{"n_layer": 8, "d_model": 192, "n_head": 6, "n_kv_head": 6, "head_dim": 32, "d_mlp": 512, "vocab_size": 2048, "activation": "swiglu", "norm": "rmsnorm", "norm_place": "pre", "norm_eps": 1e-06, "positions": "rope", "rope_base": 10000.0, "rope_fraction": 1.0, "qk_norm": false, "attn_scale": 0.177, "bias": "none", "tie_embeddings": false, "parallel_block": false, "init": "normal", "init_std_qkv": 0.0564, "init_std_o": 0.0, "init_std_up": 0.0564, "init_std_down": 0.0, "optimizer": "muon_variant", "lr": 0.0185, "lr_mult_o": 2.0, "beta1": 0.9, "lr_head": 0.00522, "grad_clip": 1.0, "warmup_steps": 200, "schedule": "wsd", "decay_fraction": 0.81, "decay_shape": "linear", "final_lr_fraction": 0.05, "batch_tokens": 32768, "seq_len": 512, "doc_mask": true, "train_tokens": 133700000, "steps": 4081, "dataset": "wikipedia_en"}
MLP neurons of a small language model. Each row is named by its layer, matrix (gate and up: input weights) and neuron, and shows model dimensions 112-175. Each number is 128 + 32 x the weight over its row's rms, rounded and kept within 0 to 255. A neuron's up and down rows have the sign that makes its largest values positive.
After each neuron's rows, "fires after" lists the tokens most often just before its 100 highest values on Wikipedia text that the model never trained on.

L3.gate490 [149 154 121 179 110 132 118 133 104  96 123 156 115 124 141 163 109 112 120 105 142 194 120  84 165 120 101  86 129 108 111 192  95 127  84 131 130 149 131  96 108  68  91 136 155  95 148 131  62 127 154 165 146 124 158 126 148 159 158 126  90 172 122 123]
L3.up490 [ 51 158 136 112 119 161 136 122 114 103 153 110 103  55 193 151 153  95 191  58  90 110  89 109 148 150 106 115 120 103 106 165 147  95 158 129 103 113 145 163 108 126 103 117 164  76 120 129 146 200 107 158 110 204 108 155 134 140 124  78 115 132 106 150]
fires after: " Ra", "er", "ra", "ec", " Region", "ol"

L3.gate29 [135 179 108  83 105 158 148 121 148  98 124 139  54  78 124 185 164  69 190 138 103 113 152 134 101 112  95  73 172 128 113  85 149 141  93  92  67 161 123 120  89 121 164 127 108 162 156 142 149 144 118 189  54 139 117 179 120 111 151 115 123 162  93 145]
L3.up29 [122 158  95 134 128 125 160 110 118 125 131 141 127 198 106 101 158 141 108  81  81 123 149 110 100 103 149  97 109 190 145 209 166 136 140  96  90 156 149 115 128 155 117  99 112 100  74 120 174 143 149 169 177 120 123 137  74 168 114 111 154 135 138 105]
fires after: " F", " f", "re", "f", " Du", " Char"

L3.gate217 [ 38 155 116 157  65 132 108 196 118 143 110 123 162 100 134 122 123  98 110 171 170 124 160 152 130 108 149  53 140  84 136 145 164 103 166 131 205  94 134  85 131 121 111  86  94 129 173 165 157 137 140  84 124 107 101 117 149 130 160  62 110  97 172 137]
L3.up217 [140 132 155 137  85  99 159 171 156 101 154 186  81 149 159 160 116 136 113 129 100 134 117 170 134  75  89 172 146  95  85 127  95 122 107 165 164 116 125 126 147 122 122 182 142 136 161 120  76 100 134 229 111  40 160 104  94 112  98 125  94 126 130 151]
fires after: "-", " \"", " Mc", "."

L3.gate198 [106  95 137 127  96 168 153 141 155 153  85 190 127 101 119 131 122 202  87 119 116 152 181 164 138 135 117  98 169 135 139  74 163 174 141 152 121 140 132 143  70 125 141 102 159 152  81 143 144 153  79 120 101 138 142 150 114  58 108 111 111  87  90 141]
L3.up198 [116  98 119 129 101 131 119  53 121 109 110 103 157 173 110 122 159 147 100  97 100 116 141 159 137 205  92 147 171 163 121 177 173 136 142 109 126 112 105 121 131  86  98 113 133 128  76 134 160 164 153  51 100  94 166  86 127 133 152 151 136 107  95 159]
fires after: "s", " p", " so", " re", " co"

L3.gate16 [129 105 116 173 124 162 112 132 104 122 181 109  90  54 106 115 164  77  97 126 130 178 171 146  58 156 129  77  80 106 150  92 174 180 128 194 204 199 135 154 108 180 128 124 102 134 123  96 108 126  97 109 127 161 101 134  85 108 119 157 130 141 123   3]
L3.up16 [130 126 168 187 125 114 135 144  81 140 113 134 114  88 172 105 126 143 160 145  96 152 114 124 150 139  89  92 143 157 111 109 125 153 124 132 192 122 144 146 154 141  52 139 146 138 126  57 152 167 131 103 113 141 180 152 178 146 128 107 118 121 167  83]
fires after: "-", " ", " in", " \"", " out", " ("

L3.gate54 [155 137 128 108 118 136 162  94 119 138 148  99 167  97 112 132 136 191  95 168  72 105 144 182 107 138 166 155 213 102 130 137 171  98 183 175 156 126 123 198 140 126 133 162  95 137 150 139 160 114 108 157 136 119  74 115  76 150 118 101 134 114 140 126]
L3.up54 [106 164 107 129 165 123 183 166 106 183 138 160 173 143 163  78 133  59  60 130  51 139 115 135 116 114  96  53 146 101 100 133 159 146  82 127  80 101 144 111 153 128 104 151 144 146 171 187 168  95  79 109 137 162 143 152 139 107 120  89  90 157 143 125]
fires after: " on", " |", " On", " –", "On", "-"

L3.gate187 [151 110 182 124 100 134  81 117 132 127 139 100 115 106 125 150 118 154  95  89 118 135 102 119 143 185  85 140 142 120 140 150 130 179 162 166 140 125  91 130 192 167 120 115  83 147 147 191 122 150 105 157 155 116 161  90  91 156  85 186 106  83 102 166]
L3.up187 [104 101 139 137 113 151 134 106 136 110 118 126 163 133 125 103 130  91 155 146  91 135 182  72 176 158  53 117 148 166 148 146 194 178 124 157  53 106 122 110 139  82 159 100 101 105 105 136 130 129 135 136 102 143 138 127 189 153 120 135 131 156 121 172]
fires after: " L", "le", " re", " mi", "T", "D"

L3.gate383 [129 158 126 114 153 161 110 147 176  90 109 148 105 102 156 133  89 143 104  94 126 124 105 101 113  56 141 128  99  99  96  66 128 109 117 188 142 120  54 126 124 126 137 119 128 140 139 158 138 114 104 101  80 157 147 113 130 118 138 158 160 127 126 139]
L3.up383 [146 191 120 134 133 122 145 160 138 114 146 102 131 174 121 114 127 138 139 132 117 196  68 100 143 101 114 103 154 173  61 108 134 185 144 132 115 164 168  77  99 155 140 131 176 155 198 112  92 198 106  94 108 103 135 112 170  88 124  77 122 128 131 142]
fires after: " O", " mi", "th", "-", " Mi", "e"

L3.gate48 [ 89 203 161 171 146 167 147 195 150 132  53 113 113 147  52 121  98  79 106 172 170 149 170 146 110 161 127 122  71 162 115 136 161 106 116 150 189 158 124 109 175 102 106 131 122 131 172  81  96 156 131 131 141 150 111 155  94 100 115 134 109 132 143  96]
L3.up48 [117  58 188 100 114 127  84 116 100 114 120 179  81  72 125  68 182 130 130 123 168 192 149  84 112  73 168 164 150 154 138 228 135 112 108 198  86 162  35 133 198 125 141 171 141 142 150 131  79 123 124 177 125 169 144 181 158 113 129  89 118 140 142 155]
fires after: " V", " p", " G", " D", " de", " C"

L3.gate210 [152 114 106 102 145 169 154  90 126 170 133 110 152 155  45  91 187 118 145 102 153 122 137 142 126 141 136 128 124 195 173 134  92 173  92 158 135 105 151 164 157 215 127 117 151 145 117 109  95 175  96 151 104  81 165 131 154  97 144 116 103 142  95 145]
L3.up210 [159 124 126 135  83  77 133 112 128 111 162 121 115 105 131 128 148  74 181  38  87 107 110 127 160 117 126 131 107 130 180 101  55 132 122 165 113  77 136  95 123 195  79 165  90 178  77  94 122 114 120 158 100  21 145 131  67 137 135 164 146 144  72 189]
fires after: "ur", " Lo", "li", " Char", " Cha", "na"

L3.gate96 [115 130 135 142 136 154 134  93 161  74 164 117  97 101 162 132  82 166  93 117 155  51  82  91 145 130 133 132  96  69 205 105 143 132 180 115 134 110 109 158  97  93 106 110 143 139 120  37 112 158  75 175  70 179  95  87 156 124 105 130  99 136 170 159]
L3.up96 [107 118 135 203 100 185 129 203  98  87 169 124 153 160 153 170 113 177 156 178 182 118  63 137  88 138 143  80 143 136 132  73 137 123 144 138 134 164  83  88 106 118 123 106 156  45 121 105 101 172  88 125 136 199 127 112 156 140 120 141 119 153 113 123]
fires after: " in", " 19", "In", " In", " 18", "'"

L3.gate2 [ 62 173 150 131 161 169  69 144 194 147 161 105 121 104 110 149 136 120  50 101  65 159 126 121 162 180 131  77  80 108 108  97 126 160 110 130 108 124 179  82 173 141  66  93 178 121  90 170 125 121 156 164 199  89 136 124 103 103 112 144 128 107 134  96]
L3.up2 [177 133 117 170 162 104  95  97 162 141 154 151  73  93 133 164 121  74 121 106 136  93 133 159 129  59 133 111  77 163 101  68 191 192 118 134 152 125  75 153 129 131  88  42 136 168  94 165 105 133  98 151  61 136 136 172 128  77 124 173 195 167 112 142]
fires after: " I", " O", " T", " D", " N", "k"

L3.gate449 [102 116 102 126  92  71 121  96 123 116 109 141 178 102 131 117 125  89 134 134 208 142  78 175 149 135  48 126 123 158 116 145 166 146 129  94 134 131 140 157  74 154  97 151 106 129 124 138 158 125 114 117 111 122 213 120 157 122 106 166 110 116  45 120]
L3.up449 [148 135 157 102 143  82 116  70 155 151 155 183 130 151 150 104 187 121 147 154 135 133  94 109 146 122 126 117 159  63 155  68 106  90 196 103 112 129 164 141  68 112 139  86 247 180  69 141 113 116 123 146 145 142 128 170 128 151  73  98 105 155 105 115]
fires after: "y", " f", " sign", "mb", "hy"

L3.gate422 [107 114 162 117 149 186 134 202 187 120  78 136 127  55 121 170 114 146 183  93 102 114 167 149  90 111 116  66 156 165 156 177 145 102 107 194  69 137 160  60 183 158 137 126 154 170 161  84 100 161 188  96 154 158 173 119 155 136 161 145  88 108 144 183]
L3.up422 [107 159 137  94 154 182 119 134 115 169  89 150 154 108 127 127 121 149  68 159 144 143 122  89 143 111 128  87 110 109 116  80 181 107 177 182 172 177 193 113 185 164 143 123  83 122 174 113 115 152 112 116 155 176  63 164 121 167 132 111  68  72 125 117]
fires after: "\n", " ", " comp", "ro"

L3.gate112 [114  73 143  22 156 205  97 104  93 118 124 132 151 144 132 125 130 104 129 153 177  97 124 114  94 147 186 133 137 140 124 156 161 171  92 128  74 112 128  57 145  76 118 147  89 118 101 134 128 150  84 131 150 143 109  69 127 103 152  82 138 107 126 212]
L3.up112 [146 156 129 116  92 110 158 110 196 183 118 164 143 144 162  68 160  97 102 112  95 108 197 213 114  96 180 106 148 149 162 130 141 103  71  93 113 108 139  89 174 137 179 132 148 136 110 176 108 116 114 135 132 118 144 115  99 116 111  97  88 130  88 101]
fires after: " co", " V", "b", "p", "com"

L3.gate390 [115 116 202  81  90 124 210  99 165 175 141 120 137 101  52 139 108 109 101 129 184 152  85 132 133 146 108 125 157 135 175 149  90 146 130 112 142 178 107 131 120 129 136 114  80 172 161  97  64 107 187  86 161 126 124 178  86 136 223 121 114  86 130 138]
L3.up390 [ 61  72 155  80  87 196 140  96 205  91 149 113 115 126  68 135 127 106 111 137 140 135 108  60 138 126  62  90 140  72 145 160 124  97  46 136 126 176 114 109 164  70 140 138 169 152 113 155  67  93  68 112 156 104 122 167 164 173 202 117  82 177  99 126]
fires after: " St", "S", "re", "N", "s", " V"

L3.gate276 [109 146 141 143 171 137 119 102 165 171 149 142 195  94 113 136 183 108 108 140 115  99 117 136  85 190  91 163 148 125 148 186 169 198 119 153  87 184  76 119  87 139  98 154 148  70 176 150 130 141 151 126  95 144 138 153  85  98  89 125 115 147 145 105]
L3.up276 [157 153  82 140 102 112 135 111  75  96 127 183  97  96 130 156 162  97 167 107 141  71 154 131  54 166 146 177 166 101 195 192 102 133 118 151 137 130  86  50  97  94 135 105  27 148 150 128 164 109 112 149 149 128 166 114 134 170 113 131 194 106 132 119]
fires after: " p", " T", " Col", " C", "t", "P"

L3.gate495 [163 154 131 124  91 131 115 112 188 110 145  98  83 156 153 124 101 100 170 132 181 162 113 107 144 129 131 161 146 143 117 151  89 183 133 154 156 105  72 183 115  69 136  98 153 142 149 108 141 128 167 166 125 156 171 136 194 111 100 142 111 167 195 157]
L3.up495 [142  61 133  52 148 105 214  83 144 129 180 153 148  78 154 130  89 139  82 124  76 138 123 125 129  96  80  88 130 117 147 175 150 142 169  82  87 103 150 123 120  90 155 119 121 152  91 122  90 164 145 125  82 136 132 233 133 101 115 116 123 119 154  91]
fires after: " ", " in", " In", "in", " con"

L3.gate363 [103 210  81 162 154 110 183 141 124  97 100 132 111 144 155 120 145 130 138 118 152 162 111 135 107  92 158 168 145  88 112 136  58 141 127 125  97 142 127 155 141 121 143 127 157  94  97 136  83 102 170 141 116 147 156 114 148 117  96 119  99 193  74 138]
L3.up363 [103 109 131 127 108  72  77 103 176 120  72 118 135  79 129 122 148  73 166  92 105 106 176 111 167  84 145 163  95 100  78 113 130 167 176 136 137  84 138 164 100 143 139 175 106 146 140 116  66 125 128 145  68  99 145 101 125 139 167  68 124 146 112  99]
fires after: " served", "par", "di", "on", " ch", "put"

L3.gate5 [117 118 157 119  95  99 101 207 151  76 114  80  92 158 155  93 155 197 170 128 120 169  78 114 110  74 152 206 169 155 117 135 111  99  80  78 160 131  82 118 139  79  80 143 118 109  80 101 123  89 148 111 144 141 120 134 107  28 193 125 135 139 146 115]
L3.up5 [ 71 105  68  94 102 145 113 125 123 139 148 140  83 126 117 155 168  96 134 140  62 157 114 115 162 177 131 168 145 117 110 152 119 102 105 147 135 115 166 206 127 150 114  75 112 106  89 108 179 100 119 138  89 117 130 132  95 106 174 103 110 173  75 119]
fires after: " in", " In", "g", " de", "u", "ta"

L3.gate60 [122 121 133 112 153 173 113  97 112 123 143 109 102 121 126 166  36 118 173 128 145 115 130 132 134  88 157 120 168 102 153 201 149  87 140  73 108 188 140  69 107 158 130  81 135 122 134 114 124 128 118 149 148 177 137 143  79 155 125  93  79 101  75 131]
L3.up60 [140 127 137  76 138 129  67 147 166 128 114 137 155 149 112 143 127 132 174 178 158 143 152 138 118 135 171 152  54 122 166 128 139 106 239 158 111 150 144  67 176 217 114 121 100 130 138  93 100 177 116 158 200 137  96 136  88  74 101  99  98 110  98 150]
fires after: " F", " f", " B", " G", "d", "ar"

L3.gate380 [134 137 179 124 136 123 117  89 107 139 150 166  99 112 138 175 133 124  75 161 131 185 131 176  94 167 116 109 123 163 142 146  96 152 101 114 124 124 125 174 111 170 151 113  78  31 157 162 113 106  99  87 175 159 104 102 203 149 127 124  91 171 156 148]
L3.up380 [152 153  86 173 120  99  81 157  73  92 129 135  96 109 152 132 135 101 146 126 138  98 146  90 119 155 125 139  80 104 116 100 117 107  75 169 134  99 169  58 121 179 128 102 117  91 167  99 139 188 137 181 170 127 108 125 231 144 103 180 104 158 134 169]
fires after: "d", "lo", "er", "ba", "ri"

L3.gate408 [132 117 124  77  95 174 122 131 149 122 122 174 161  92  97  97 153 147 115 125  85 123 107  85 136  57 212 159 163 104 160 112 140 146  94 140 113 106 136 119 167 122 133 157 186 118 137 112 129 103 105 143 126  99 135 102  84  89  87 117  88  90 129 145]
L3.up408 [ 60 111 164 136 106 147 100 109 165 110 123 153 178 100 120 116 171 156 124 124 149 116  62 124 113 101 159 145 153  83 121 108  98 137 111 113  85 121 109 151 123 141 138 142 145 166 130 134 118  51 104  92 136 121 133 139 116  99  86 126  87 123 112  98]
fires after: " V", " U", "com", "cu", " Ca", "ab"

L3.gate265 [108 153  42 115 121 121  98 124 111 200 119 124 121 130  81 150 116 132  96 128 130 135 150  98 226 165 145  77 175  59  93 104 110 129 141 150 140 108 111 105 164 138 132 120 143 119  70 134 101 144 171 124 120 173 176 125  98 154 118 101 105  72 105 107]
L3.up265 [112 164  61  97 120  70 186 188 112 154 135 157 106  92 198 144 121 130 103 141 125 142 113 103 139 122 125  81 147  89  95 131 119 119 141 126 179 123 110  77 153 129 154 173 109  85 154 212 110 107 115 102  87 114  86  67 111 159 116 111 115 130 110  76]
fires after: " Di", " di", "ex", " And", " Je"

L3.gate367 [100 122 127 133 138 137 171 120  77 158 173 210 164  96 115 139 127 107  79 151 121 163 107 100 137 101 171  92  98 157  97 122  69 137 191  90 170 153  77  85  96 142 120 165 164 176  49 150 105 174 117 132 115 136 125 118  94  93 165 108 131 151 164 167]
L3.up367 [152 134 115 165  84 103 145 182 107 158 138 153 101 145 129 149  74  89  85 136 157 162 176  89 144 150 186 118 186 158 169 152 141 179 157  85 148 129 181 115 102  78  68 158 141 115 109 145 146 102 133 117 117 113 105 146 133 132 149 186 149 148 135 104]
fires after: " d", " Bri", " di", "D", " Di"

L3.gate114 [ 93 155  65 113 115 157 188 109 180 146 204 187 118 121 163 131 102  97 138 107 149  79 110 144 127 120 123 127 114 167 123 133  95 128 101 152 113  77 122 125 102 152 114 111 176  87 171 116  84 115 167 187  76 151 122 133 107 112  97 186 119 149  76 153]
L3.up114 [113 110 165 160  80 187 112 129  95 146 126  71  60  98 114 105 115 195 153  95 119 147 157 101 135 163  90 105 110  71 117 129 105 156 147 158 121 158 141  96  76 137 121 134 179 123 146 125 126 135 115 121 132 115 147 102 181 115  90 118 108 103 153 128]
fires after: " con", " ex", " Con", " Cor", "ne", "E"

L3.gate491 [139 144  83 144 163 123 122 141 144 172 122 121 139  86 222 170 117 138 112 155 176  88 141 134 216  98 104  91 171  88 134 106 146  89  80 154  70 106 138 172 159  50 136 161 100 150 180 135 132 139 142  72 119 114 116 136 138 107 170 124 170 150 133 143]
L3.up491 [154 130 125 129 190 128 152 110 117  72  91  63 209 112 125  83 134 132 176 145 141  88 153 161 172  78  83  99 136  57 172  78  91 123 165 152 112 134 112 120 113  63 108 157 140 108 132  61 106 124 177 105 120 174 136 154 129  87 127 122 164 195 133 145]
fires after: " in", " re", " M", " su", "en", " "

L3.gate510 [132 171 102 164 142 135 148 156 131 147  82  72 132  81 118 176 118 111 143  71 134  74  49 154 103 106 124 165 123 130 108 154  90 120 126 139 156  74 141 104  95 176 114 140  92 144 133 142 105 111 151 136 117 106  77 138 144 131 143 123  84  58 180 132]
L3.up510 [ 78 150 116 192 116 136 131 213 112 100  98  52 122 121 145 111 135 152 124 154 172 132 131 137 123 132  98  54 109 112  95 104 135 119 156 129  87 106 170  91  94 147 176 135 171  62 109 102 166  79 134 112 139 155 147 183 116 136 127 106 131 136 114 110]
fires after: " 19", " 18", " in", "e", " New"

L3.gate124 [ 88 196 118 144 155 169 175 113 165 133  99 127 148 168  97 153 143 201 135 202 121 113 117 174 178 108 144 182  87 102 162 127 146 123 222  71  80 112 105 136  90 104  84 159 103 136 163 158 113 141 113  90 125 128 145 157 109 119 131 147  83 108 103 122]
L3.up124 [112 152 163 157 115  99 125 122 142 148  92 127 126 113 123 105 202 111 162 143 181 106  71 178 134 100 151  93  96  93 153 111 142 127 120 108 184 153 120 107 125 105 156 121 106  69  90 139 137 130 130  88 101 114 100  88 103 158  67 134 115 158  98 143]
fires after: "re", "e", " be", "t", " h", " Be"

L3.gate370 [152 148 130 128 129 151 108 155 119 100  82 100 123 100 115 137  79 110 144 134 158 179 153 154 111 126 137 165 186 199 142 191 153 163 130 146 113 177 138 144 131  94 145 109  88 165 135  97 115 154 141 156 146 103 156 109  96  97  74  85 176  38 147 108]
L3.up370 [ 94 114 168 110 193 112 104 110 130 120 150 125  96 113 139 109 155 148  87 160  63 112 133 135 123  73  80  82 110 115  55  96 102 108 163 182 138 128  96 123 205 175 162 152 130 139  50 133 139 163 128 151  99 150 122 147 129 155 186 139 130 107 100 147]
fires after: " G", "c", " g", "G", " C", "C"